config.yaml
num_hidden_layers: 11
num_attention_heads: 7
norm: "layernorm"
positions: "rope"
init_std_o: 0.0327
init_std_up: 0.0327
init_std_down: 0.0
optimizer: "muon_variant"
lr_mult_qkv: 0.5
lr_head: 0.00684
warmup_steps: 200
schedule: "wsd"
final_lr_fraction: 0.0
max_seq_len: 512
MLP neurons of a small language model. Each row is named by its layer, matrix (up: input weights) and neuron, and shows model dimensions 304-431. Each number is 128 + 32 x the weight over its row's rms, rounded and kept within 0 to 255. Numbers have three digits each.
After each neuron's rows, "fires in" lists the words (lower case) most often at its 100 highest values on Wikipedia text that the model never trained on.

L6.up1690:135162108141123145182142174149113129050072058154081158221109124159089142142116098142130124140150082135120094050125087157092124152153161120161059155166149079106123165099165116166117165150118087119088148118127128081150171125129110162094128179137093091070096121094107080105188112120112163158125119129126128159098183128108119092164162100117136135111162116184130160179182180107116118097187
fires in: "at", "of", "attended", "in", "seminary"

L5.up1019:104137180151089109104136085163116182109152098111112140106148141121158192103077148137121089136112153148146099152138135130137127120122139122162102143154126157155118174137102121149132137119096128149147125120140097137139134145169122135093177158109160112115116126132132110130118111145139090099142105082168119074140122136088116168164109104165144107067167176107129118125147132127164123170113
fires in: "has", "had", "have", "having", "also", "00"

L3.up1506:136124192205090089113029114104152127068108089174208143083096171168135105216123125126137127099135146126112164125136170124104165103072175112088070143063134139146079135098107083129146135074143069147115111173140085123155086108123096186137162122078120092094181048116129118123126125149156145135146129069132159148092069153124151106087145122127091150090155079187143084176164135118171119114144
fires in: "of", "for", "high", "speed"

L3.up1621:146135119143109145168118128111127064119122139112098125157101111143155146140079142127074187069128131135150105131065165099136108115109153090153135130167098123051126061082123180103085089113140104152125141103105059134187156142107194146121133190120092083192154156198150100178126114183181147080114117170172142130103122126117123098147133160130112106136158129116131092132139136166176152182151
fires in: "may", "to", "from", "since", "would"

L6.up974:163127139072135156122130140115168118114066184133169174105107154174150087180146127142111136155111116140132132083090165169128161056104122077171055145132178146139164148104133142150136132152120192157111137128167149125082039103140165149151167037080123131101126138107107065135161097183185140040103171127136140129132168086112113138085136136143137103156115164114139160126133124161138159091162
fires in: "in", "until", "after", "since", "before", "november"

L3.up533:128036163139133179139113118160115118201148159139103097047151104126110113093125123127117099139069141130151162156159118111158129177133078118120128153150167122102189150178146153117120091154144127176119105100123126141076166126105136066123115097173150118154132147108109122149179118146181119111144122125174141132088139073097173103170146138122085095131119112109135136105147126234124143067133
fires in: "it", "her", "she", "too", "you"

L3.up1252:154124128157099135173104152128135156127122129093083114093118158114139107133073135139118182150149143136108136089161104150171146181165163142101148148049118152115136148175098211120138099112095120164138159183142107177092129139116124153093085110070076181102136140136128141114081145161116075096132116097129108109109089143162110132132100132134112156106112103088123157123143151093145151055095
fires in: "a", "an", "tornados"

L6.up1718:097140073076136170151139124102152159088133173162162099102164132149104106170147071155149134097117092148161178179063115123096078124153174110152177082078119129131162165060147112120156160184112187144133133132085108137104167156144119117095089081147133147141135127142079115133128124139126178084165128128123110159120168131159130169092119105124191133153112088142140135182174096069163140102156
fires in: "after", "before", "upon", "at", "of", "the"

L5.up1749:076158139055142112135063115138122088143068143078126219145137144091103176089129103118083108194108167199093094180129121140084085137139116149154095096100051193100153117151147176157120124081120094187154107176098108142144124124150103154119118186142153109090156117076157086127120170163124098092122094163128150135122125129115135108203124128119175144049099121151115124177139131150168164141159
fires in: "of", "no", "in", "with", "from"

L3.up611:199205139127121124177193083145162132123097196183117100170151112118103077066137158138128156116162151128082139135124177160175129135174199105164112117065174091088101109134117083103152145161065157140127122100116091141148114090086069146170134140148168123187094141140109164108174127123162146157114062064163126126144124130106049106103097088123105065131111172113122119130086117128151123144155
fires in: "can", "would", "very", "will", "to"

L3.up1045:117138168150093150108086182156146115146121168129155180098146093143119133110139093144170142130148173065163096137103158139121108095117139137104106105140115133134091183105123122144131108220172172166129094130128108137147147116108107096079130119144133073160087130105151101121119138127155138122160095097077081105182119083113174135140153110146117089109129138128158151083130136096130183168170
fires in: "of", "from", "by", "in", "how"

L3.up130:120136181133099083149129115188112150139111110122102117071106105155092156113090122111105099099157172094076159075103144155135080219164170085108117109152124166126159122135116118152133082072160108186121124155124108154098172115115141157181171123150115112150118069169143211185152091071147105168128114083118146110100146183136135071119111138120173203168172119138169122139151139175126158164130
fires in: "the", "of", "he", "described", "it", "a"

L5.up693:101168135142087141131123160086140113123161149119106160185132179126112078125161129149162129104119157101104064185178101160140165189138091173088140135085088149131172178179098079125119094142146094136187093113140145130104102124103118129112139132116176124109121156076175104120141125120112134149127154093159076088091153088104096107154155104176148037109063165151122158190091143155147180175148
fires in: "the", "and"

L6.up456:179174140155183095115142115078163077116161120150128120117133053160144108184119049157143116059107126108152100142126104143193159075137170143118133124107156113130151176136147142088132139104100154102119101107133151142095159169136124093111094203105185145186115186119126186106044142168154113119163105070108098116132125113107118160174121057128158096106153125128122117125106024118087159091126
fires in: "a", "the", "to", "on", "of"

L3.up1037:174088051174138063094150186135115097132172168155140065112130124107211127195117130141080130118067157105100132114098146098128142181110143119148092128138183149190099124085167176098174131157120082127077144143157209148167076125102166109203106097109127178139095125067178166156117084119082133114141138102173096161120111143124108166143018106114134160105119182126094163133144133158125050115173
fires in: "to", "not", "for", "t"

L3.up1148:149109133179101138103097141162186143064087173177094156169073109115152134148108148173122119122157154212114086124141142149135097129134127101121133137074146155131184126146119085103138155111144089116165187137124147127097131145098071088055120163150112103119146128105140134110104144090068134124134119155087144171148115163130088164129107082151107163112046129177155207134122183131170100049093
fires in: "of", "from", "reform", "high", "company"

L6.up622:124062147102118098183104119127110149143198123078135065173109078162203081140121086203108130122117153117125080137133095109137119055094140145136135154079123121128144084158145167056165145132175132097067100105111144137128154126150139134149106146073140143171115095153179147115135154176161089138103115138169172110086192138090102101142135080123118162125167204111151180154136140100109152179134
fires in: "had", "has", "never", "having", "have"

L3.up737:091132147130124152133116085117175127149140145103138084093089158123084178129112112176179120132139070205135077166157128146173152134206171163090098092044126058138149144129120170150143119066089184184148107169152125162084149109108115078057107165076120154187164096139105170071141115092117133125109093110086142103079141074103131149102117106104055127131096123130145146095130126094117145145112
fires in: "of", "under", "for", "on", "with"

L5.up740:137155113142107143153110158194086093164167165125137156155136131133123126088107123108130077182142103126155119115127100090071150163225118103090102168110102118119075104115089119133115088182128139148147128168112116189130070134135125103089206088083174143112115143096138147047116123122150178116164071096053151119155139159115160123114166076107187114159130138133157084119098091129110194147148
fires in: "and", "or", "very", "the"

L6.up647:104123063147162091161080118073108128168089149183136090115145103128155129131140133141092162138182160160123076160196072135146124127086089176065156158132136119059168118108135080169123140123086092119140173105135128071114135144112129142101122207158162184208155159126135124133057194072189183126139140164110187144120129141160109141112097048097176146140123090136119141128176126131056117100130
fires in: "a", "very"

L6.up1457:136118153135063085152105088162096094128170101170129080120147137156141108139203133196033187139154108114155149147175149161118147081115109095160169147045097158211192092173100084098123106074200113169135170128166077169105169163137131093134079127089145118166171120110140145131198128111168100161075158104159121211178087135129102122119165111161091131147119166156087099063129131130146190109145
fires in: "had", "has", "have", "would"

L3.up670:167078154123159100137118153155141110130155134110081113119088126152152151091158112133113111115089164178158127109150153172121152091124072112090134123115107082171136104097127122129155149152149155132155120145107123090175137177080155195148159114082145145165066152107138191109164133136218193067120084103134155164108164153103112147222124154109156079127161150155188104179124133074110173129115
fires in: "can", "l", "to", "i", "could", "she"

L5.up735:083120134136118085084138131203147110094149135142217157127158155082192191086097144104106078158076116110137091153100103163155147098116123149103139117095096115097175217122098129102140168179078156095147173097173139083092121106102102131143084172199146108199173155120176117145070102132123150178106112116159144152116071108121099113086144098098159136116143143184099118062126088113117146179099
fires in: "an", "godmother", "game", "career"

L6.up1234:081127109129121093101108142155203124086099094168095130183094100132165092151105119121111143146162070117123126075117138114178132142156134145125082130191110104114133106160135132138116087125063171147115135168122191127123126146144135115088155091111089104144117126127126097137174184156136111109131107088133103074151106107109050124145136140086054133098142166091114133138074178117133131080150
fires in: "of", "to", "by", "with"

L5.up1552:166086158127087202128153169160148133143133115097083064134137134066103159087162103152083079086159146108158145148125155197125107144131091100178115166116098131105105111095134112150133144181195098173107142133074097134172140147132112141103093113124113104086152143127157143173122061118169114083117109099139139094140137142125105097126187084100173146110175224132097111092110123123114198156211
fires in: "has", "never", "not", "is", "to"

L6.up1669:162156235181103154152125165098176133089147108158137019157119068158151194171149168135184152081125136103130101125138121166143115174106130086178091142124135120124125098115112067112135104165111154078148153080124104116168166143095087054157140130119127115119114180110121092138130079158199120113110066107149172110142132145138126138131092154159089085137159143138147112101104122045191131091164
fires in: "been", "an", "were", "was", "are"

L6.up1572:108169153085126072138107136107132040141142161128134168158061087127091104130142140046169205174081129125175183096095171071091081139076175174083088151136146048141091144119156095165185145122176115100089127106106088146159170112116142162091133194126153150112099163128132087124154111072135151151141106176088159186153158081091139114109076087074112193073127104093101166078079081178099129153085
fires in: "in", "a", "an", "at", "of", "both"

L6.up311:128114145189068172158081164145118110157085159142179155139175107143111140112084119174128158102101223135090115127126150107108137097145150076115051139138049131119155122136145170110123046084079138107139168160134046159132138147174126042112127091103157162174134182180179136143174124183159112115018102144112111101145118126148159151125104142169107143105124113135100072130072080129154163127152
fires in: "of", "in", "by", "under"

L5.up694:160098118097153092126196101148110149109095097113154146204120137134125175170103181114139162116098166168079109198233098123116088118133097178099166165172086222066090140081158131145099108107131110124118144128215130127093162125116140120084173136054073154137102160154118124111091126136129156099130119141135162152145095120195084140144095097145105152116111133100203147142140132136119131076103
fires in: "a", "town"

L3.up1512:120123171186125107136117065125118188152103137090138148052201117136127105099186161183142118088090136043117184133072167154077187153166086126118118146128134126077139086141158162142142150134099122167103149077146162110120140162121166153135182107208135130098169142090139137150113139099139134056098164154113102113109163122144139152182157153093167138148128132125175188143107162166139166100090
fires in: "of", "each", "all", "this", "and", "or"

L5.up939:149177137133114147201181133127107155156125173168159109119141145134103169127076153105106101069125197140103133145131147158156105114175152102061167190118151088160128126154090144193145093162171161138144151110103117197121108145119169119186169103124190119079106125098106147189099139128132116110111177152084129107113127190197153129151110058067131149147132177165124118141116165120099152168077
fires in: "the", "and", "as", "is", "or", "s"

L5.up1328:155156161148140114120086111127103136097170208147164188104123111096133121161076136101163116096153137172113122114116147149104120125165128126188063084089121105109152091142124167126090150142063153141160135097089110122139155159105162152133153127124147104099116067115132126107158151066095101170073221121091113195146144121110161182135138072135149114128105139081157154099094145141161132094136
fires in: "of", "in", "for", "11"

L5.up711:145243087149142137115058109110135179115117103187102120163174100135119069064165120125137116113109162112156166141071075174112120175109140129106088157149130128131128115168159167093080097136099131140143163107098078150138104097107084057119134113126133082124140103097138121102114118106110179156141112150119084139187122144155140165190091124100145138180160163164142157124117109147051133123158
fires in: "a", "two", "one", "four", "three"

L5.up1137:181161069132123110157110170161115143160129167106136121139141075090126139174136156144134108094171132124109119109155053146097169151159159130130104136109109101094132146109185119142119103074157193196137142137126150119152125101102104105066132142128163099138167120095155122110182067105108083111131039083082136121143113153124162199137129123102074187105111096141149152118186162126118182111141
fires in: "of", "for", "from", "on", "in", "by"

L6.up1404:079122141088108137188089175164094143166144155154184139123051062104111134149110139111165135110173121129130146152113166141131137137116128140074143133064121084208119139085151161204100141131091177146104154116108113131169121114119158098143159113120191057162119073185131141159084123169156125107105087142168096097105096101115106121139128141157127122189087101127179092126147089084196088109185
fires in: "in", "by", "with"

L5.up897:194118093178140156153100110148101140099190136130185158122145136144092166129087174143117148105102156118156089140136164094132176102125084150154160177169151136093140080181133140116155115156143074093156122148125152113148122074069093105111157199114152145135134149092129129145099156154136158111119154046140181092176146128135161153112079129122136237117158202162105172135178124189119121125102
fires in: "a", "s", "and", "his", "their", "no"

L6.up957:127140121133115175129189096114158108118129118140137125101117101125121143145156071149169150097127151147123098175057174132166144094123087140085132127110114146122082130092155115172114126156086095129135107169117179087119196108087134066145111151133102065116108120170127104112113098168128107152161103156139134080157138087122111169120143163151110125107125175166103125174167081094109132128149
fires in: "by", "in", "to", "of", "for"

L5.up1599:128207115145090180148099156158076147156135138160144169189132084118151198160094166135131119138137151067162145201150159129078060119086137096073109114119131150146118182147139107161152118110141160108075145109091089123120161093130115128134104135165105105135160141086074181089126147162179141119131127135110157144132045077082151089144209112153117127097065125153077125110120102137215170076113
fires in: "an", "prévost", "dausprungas"

L3.up1205:153134098192160147125058149156091157139145137176107153069134086086118102153176106109174153119143149090131142077096145178136116127083152090087150176142152148174113153136113059086132189109100113073146094128079136154139138156179086111109061137106088127128117151177200111128087048100083102163136130148195166150139180092152159115118182059055147105097135107104140150122138069108233140129117
fires in: "career", "of", "in", "from", "degree"

L5.up783:087152100196135095154119156139132136136186159097195097119179058122026131130158120135146112132114208151113106125134157176129071086136136142064186108069160092144066184095133147132127139121110165081132098134134129120124117185138111124099151151098164112152132138152148103113139137153153088183126095097124103144103132181102098123126079078111146124107139146109128110115143155161115131117118
fires in: "a", "under", "called"

L5.up1225:184132186141131103122099138160124114064149159176145085191110154118134124095154124171138143105106103126227098187138131163142128154108116175144117181100103111067083169085091131121106112097137129112160068126089083131112176132127086095107166080174214104125152094123161132102108142171127113146106156162107138152166033135196160169117121144138161118155146118075128089165165152135117165116211
fires in: "his", "s", "first"

L3.up637:150145156100055133120189097125116100158156132079133139116159161127114135172126098140158173051184094191090119142158121168134145082142089179132101133118088127123145148117150132119088171123128177105149139155087110083181187132114095105123156175128177142161169100075153141126093161117149160095139131125071115138148076174094140111115076087166097114117177079089157113147140097129074129118124
fires in: "its", "his", "her", "their", "your"

L5.up99:156078154163168088121159161149194089105129159119119107186069143117121131143196147090147101137100068098126162167148125087142110181134118155110122110086097090196111135083138149123110163095152114112078145094164170101103118155136102116113116141168189124159119117137180160122131054178181174087093169133076153133179113117140133176143109159168116149101169077123161127142145111155072114175132
fires in: "for", "of", "among", "to", "32", "in"

L6.up114:106136144197120133141144141104162127115111130101126167110103091098155149144126118158070146103145134112096082104091147075122121147148113184145130122127121141128220086124188092148075106112070132098151103139128163119127123162078111124100191140120115095104163092104132200123112170107064104059091147072121096082169133119114115106134127084161099150075167126125082132060143112129114157121163
fires in: "of", "and", "from", "by", "between"

L3.up1194:080157110140091181164112144129167097116180114095164139152110167115163122158152122148125103147086133147097201109079125148133153101149142110076139153116143064106090125110153079165133149101196144089139153067149172158184111118140155142165145099144108136125152189094132171094080094118125139103143125103119151093174159134080080196152150102133180131170170130160179111153148091135112122138125
fires in: "of", "mclaughlin"

L5.up753:146195072073076098076124094109157114124144134149120132208070106102128148170065138138136140125194183138109130083143153121131070161126123147076177121169058131130074129155131154134156140123106129055098122169120118133129138131106108146146129141099189103123136115146123142092085202133127147190104145128183169104125082147103092100147069097139145124119158109141142144060100081120153130150147
fires in: "a"

L5.up236:141196180188144096062105125210082109128109160166107122134129170102125137138166174094140133138080155128141152124126165117149107174226120107130110152127129149038124193128148116184119092142080148100170091124107083116116126143185105088173046097072158144150119178074142161148115148102209142099114122105149144164115128187162142111122116159181092157149114165085150143145086141134079113126170
fires in: "more", "his", "were", "of", "less", "their"

L6.up1441:188122129118108130133073155152085201116111123156094147210125120170139154120132138126140084127095120140136139113170102114149131132132181171089142154136086072129172203145161060113168127128150133129108082140179121117146117150134160117158097187125151169146165148100128159122172138174176095152139101091100184160182134212097132137149151030119132166110160180156136116108125129187079131076118
fires in: "and", "went", "called"

L5.up729:058136088136189082134124147207149117170175130119064157204096122146127165161124148137087112128133182102140144106115129144094150132135125126147092103119093166098129094165169128160114138162191139156104095135057212152122174131189108101121089132145135162150090120146121100183141186144131110114144137130134141131080078112130118100115102174191166143066128161138153165164092104155144148127164
fires in: "of", "in", "the"

L5.up1477:163120108123109096120137156168149119113114103158167158180170138116102106189153139162098131133115077133075120091138135121162095154144174081101109142155153059068182114177134119108040091075116113098141101140115151093121113123092193118151135143186107102132186111169146177124092139091110168106103118131129102122120122152104129133142136139175056086141155190106154169158096119159109172133148
fires in: "of", "from", "in", "at", "into", "to"

L3.up843:061167148134144148091083104107133113114108094104143140108114107120171174096120104109105095128145159111139112103114105137070139113136136104148123138173140130102122135156116163095126060103113138133187168105123122128094125119166133127102150178161179129123110160111183187092109126167088137152119077167078128085130017096072148123093168127068054119065129159164089095106106104144138156135161
fires in: "of", "that", "graph", "in"

L5.up855:125151071113131141136135162104139141141101131080102146141125102156130123133136115122101177141195124106134090108163104147140068138152117157118113180162134115091155147065159163162088134148098069155124116115118128124169155144166121075136114159081122189131156136098136112147123130120116142091120150148176133148128127098133113166159144107114160139132101032067143172065189098110119112129126
fires in: "by", "of", "his", "and", "married", "to"

L5.up482:149127179152172125163083121147169146093147113140089095093120117153123083148136148091103141112110175100156049138112060086134121121087119126157078112118131148176124165158120089134122093141117187114151146077125161170173143138110095120103138137092110106116150122186113139111214208102127109176088128076171143145120185129116087171125153146163123170092158157125153171185137073071126176124138
fires in: "has", "had", "have"

L6.up886:137118156101132082122138084109095067127135138166117087150101121106126126069093166129178104135103112156103128155079130164172120062074158116100116103099124116152122096132143173134180137156139139110113148128080127109182146116078157098074080149098124121150130140182137083154150146119112133077106145145129105089136139123128131111147147099126094148116088167145167186086110146130121141184078
fires in: "can", "to", "could", "may", "would", "must"

L5.up1394:082124106132071113133132201138147080111098131134139148162124121119165165143133125090150144157147111142129122100114126131130140130109169109065068109109111165139134134190164105103117125156175137116136133142117033094162145138138094162161119196168115127086094082134180141113129169130176114112104122190100127097151147108150095169146139119049132107101102121149129103117109098136117169111149
fires in: "an"

L6.up785:122144155148072133140091182146138109089132144132141100107116136099206152154112102153094141114081081136169136115166092141089127122139162111163168181084164072138173164142164151130078119191111110087151151178136096080160146079156142125148129099084122126131131112136188136094111103132139081144118137157114081145077128152116114144141119103050115135120133083120184116167104142072174130113063
fires in: "in"

L3.up788:151145130071144135151090147103123111188181128114148132112129141179095131088153087134132182103150184080140132145124053170067115124088191039173031165096124115111142166171133094097110065114140125124146133167079130151142108132126135097129103165146123122150182141083084147105101154056142119109125092078172180141126130121122127180097116124134137125087114081093112137155153119146095152142181
fires in: "and", "or", "with"

L5.up1111:160072131099152092117177163116144148095107237115163111163094098168153110137111145105192118148162163110146116175087133134087139109114109087130158087087096130151079055064162107128166117126117151149149143067149113040155134141094148109103118122118066117113107075152102153102139159163094155160137162135076141169185096099072151113100173103133065128144164189146118140162100100157132147144133
fires in: "to", "would", "not", "may", "could", "can"

L6.up931:130125140136133189144148138083151168159123132070181115164177182101136059126155099136117125120096155133122117155132167139125147142142119079118105146066070095135103140099130104076091140079185141115098140112207104098076170109107155126155139173134156162179145142180117187177158090124171175088127123111163159157102078093157128185155131115147098126031188117184110162067136109138098188136083
fires in: "that", "which", "it", "never", "known", "and"

L3.up863:128090144153130102076134154072152111080113120140150053091181103067088140150144051139141139131114168136095152081080181189166097171083111114107137205128104119171078101094087142146166146122097138171109124121125156111141156142192124173120102133088128092141080162111151138116120122157122152135127134100154189078123063122116096103133142147152129171172069163179192163115115122137134140118058
fires in: "to", "we", "i", "you", "it"

L5.up571:136114126120122129160127066159106129160062129190139090102064114089131155128192098162230151113121146092161074138144096174164115084148177157063183149071133103166141104115145114087178110148122091132135061092139131127089118144079159167103125131099116109144135110096097135078154130145150146127138164101176133084059154168156109103127075143092112141195175119150100104133055101174123139091090
fires in: "as"

L3.up571:130203087179154122134116169129117134174121148152121134119131114188064158113141143117109151180101133187119167111113171114178120158140063103169111118113126090077109126148132116147100161164156084065144092116119081156174111148134156160094119157148137135093138140176101113114117128091134179186094113124074146149187154119131127130154121151106164142093095107150148079147116098094116102106058
fires in: "a", "every", "this", "any", "of", "foil"

L5.up1537:142045122144039055151178068075126072092169153175086079171112103095141120121114095115136082163149087118139153110105113113169117160099131103106132216073124133164129107122157136163173131105109128111197184106091134092086152169078130158083161169127094121109118122174137184114129146141086119144120172135106109165129168147116107059130129105163082062122108105143115190161142074107118148172098
fires in: "to", "would", "not"

L6.up1526:153164133137107135131134127183142113123131110135147145191141178146127141131159086119152118141128161189118172118131068164092126118150081161059121156140152121066094130096089165153121127120134136125151132103074182127155138172114053080118143181125148099129118136127134100092003148149129175124105151138140083072091096132160070210096055080110136163127153156153071134125185107112127141156146
fires in: "a", "the", "s"

L3.up1111:197128119163135064130103132115155120155158129181151161102120148146122102092146089148156172063146089103157136126084162140152120116101151145108115176153176131136139175054153112111140114177108098162126155156129166108150089181121103109124106122126172119108184092140194092133146180106165116165152114106106105155060089128132103105132105097128149147105123152104134052165142139106115128101136
fires in: "of", "for", "triathlon"

L3.up1579:111158144075171096138106129142093166166115099115158166120095138181091101154116170109169110100111124171166133116158210131154106070170093136136178137121174117137149158101188075180137115112187145152088172122068128120093133151138145118164145114085138127116074138193176158195110090172172206125167169168135142159084126145118140127167119116108142134059160178146145114143120109103129089127123
fires in: "that", "when", "triathlon", "before"

L6.up1152:187140171090090111188124110135130082127174130115083134113097162106114141089172135149106178119121155163101115114163127221203111148129124086182113135165142133168125183176113143101102117077144127137089162045152106148146134057177143107101166135146098065132143118113106158101178195197131110149101096141098145113095065164152124063150135157101137108131153151101080147105113136152100133124132
fires in: "has", "are", "is", "have"

L3.up511:067133174163139131143092113110157116162052206099177098094132069121055143171111057169147112175135097136157106104123094106091109133140137109136130166079140167108120103138177170116140143097139096096118092140122110144108121140138122096116139125081162081058145137143160141111156120167145144164150100130117088159153151126100124193137140161144108117126131108173120120078104176123146160166150
fires in: "of", "under"

L5.up41:130114149100123128136049120106190118174172161117201164108141108095128154109122116087100153136121100111104093114091142130112101098093137131090113155121129121087152144122154120154166167109154175082064112135141137156165164145116155149129153072086147109143077154128120093087123119102117063078092140096176081154169140208079130178190146156125099177081111104128156145143148108063127130123143
fires in: "a", "s", "of", "his", "from", "in"

L5.up1545:166122137124144105170116113079111144105122185171141087118134137173124152140172122123162137129128182122133167095111106158166101103102122124152127109094144099175097187125122115180145100150114115176178158082128105098115174089055145177126133126133159131106128120132204126055204107104128164161148098140115105150147161109085110077111128129157132058127205119167130104124121075148072134123086
fires in: "to", "had", "also", "in", "or"

L5.up899:114139095175106111127153136112141090096100149087155064160118094157107112142118163146183166122102103157094145158063128137120190084127104094114162128122147135182138094182153136187117069161157100064212116124103131063131165135112128112138144151110142140122093134178153132159142135171117156195115127095126160106141129074084124089104124097190075089115122119159127112152103199179172082077142
fires in: "to", "would", "can", "not", "t", "may"

L5.up531:090127099146160045080130135151133145150073129169150131140126121088109090166145085113134145138112126176139110146118109148188121150117115130126083116145097148145187165084131118192086159133110130235137201105156167073197209125121121132063142113116091131147108176132126125179134064127092083126155093085116127101114087076161117140126147141134094201144107168085119127202185143201135186123146
fires in: "of", "from", "to"

L6.up779:113133134141140178170107101119134156088126122106112141158114103117110111065083167173101174080119100147123104176072136082148204106058127154076123152154113080110131130156106154105164096146140118146159171120108106071121200138107128134112111097193169102103131138110090065131223118142121105118141081076137078099132117134130143135139067123084086116136063160135150160133128153159098146086071
fires in: "as", "the", "gebhard", "mclaughlin", "aberdeen"

L5.up1603:129144085133102112098104143112143062155146102150125069169119161134072151076112117069145194147162139180083081129134095119167136165095120168127140153157121127106119080160116119111139129135098137135129059099213128080117130079177178123141065103086123125079123115096120151156121175166115099114091121042164132158091138130075127140121111128152156144118092185106119125109088108136067121124194
fires in: "and", "or"

L3.up840:086112145157165121171094134137071143118126150111154115099074157117119111166095134090175106180106150100141158136112117138089107137121165154021073156114118158173097122155158129122114199086120133147129148094107149162120138150161091170132083140087216132159118115183172153128043106145088127114105145103112112162150124122070125175179133137122083117149111164072130143080124163131071181082105
fires in: "to", "of", "from"

L3.up1632:163178131144074120240092143167146137154192171133069120129123202088125157101208123144093192139051086127199201132131105136209111126124118077139163221112133111158144137152123155135188143127108118086121123048110084116086171087128185178083119130113138062138138132103086128113136091135128126157163069140118159111117121116147161093121088098069157095123106143134130134134093150138131128134140
fires in: "be", "as", "is", "it", "s", "been"

L6.up1181:159157157133138138114123178142078140153125120121151170138168081128107101156066164105095112125055149115123110174169099122140093136068157139114097094129194108126204132161092144146145115129162174175133104094082124104111099104081108148109111129118137120184132079088114156117131092162178103100134139095129160157014105133158149139108125165077140126100167142121155151071120120161141133142090
fires in: "an", "0"

L5.up821:079120130144114134037119120174123125107118114112122104158132103154185129154106130103139147132124125136119104149110141203101155161115125140146094128117143116093152110200130090199076099147117096149168137160157138091142167116131093141095124107128116129090134168116201166135125122154099151167136064145134150093104072167123137157114126119123074140135134079150152140110134166117131105111124
fires in: "an", "two", "one"

L3.up498:095126140161117126027122129039131115165131133127119102094105137148082091181141090111149157053102125154131141111083148160097135125134145153175168134163156153102175114133106146123136149096187162080141150214132109159096150126125121101107150138131098120150101122154153119204120137141129096109097036119198129148121124127139182152097163152138119108121102121086168150185129163113128168140166
fires in: "on", "by", "in", "to", "with"

L5.up865:060092147119156121140157109145141121091157124177207109100173126191116132184158113132124200109142131153142134131153119142168112075126115099130164110159136152127125135082154137087187130090116065160131156110151141066140169132131126088135146169082121140119082102153162115159129125170152145086124122093150092151179093120151138159127145178117144125126162091103129117112154164102158094112070
fires in: "from", "in", "after", "to", "of"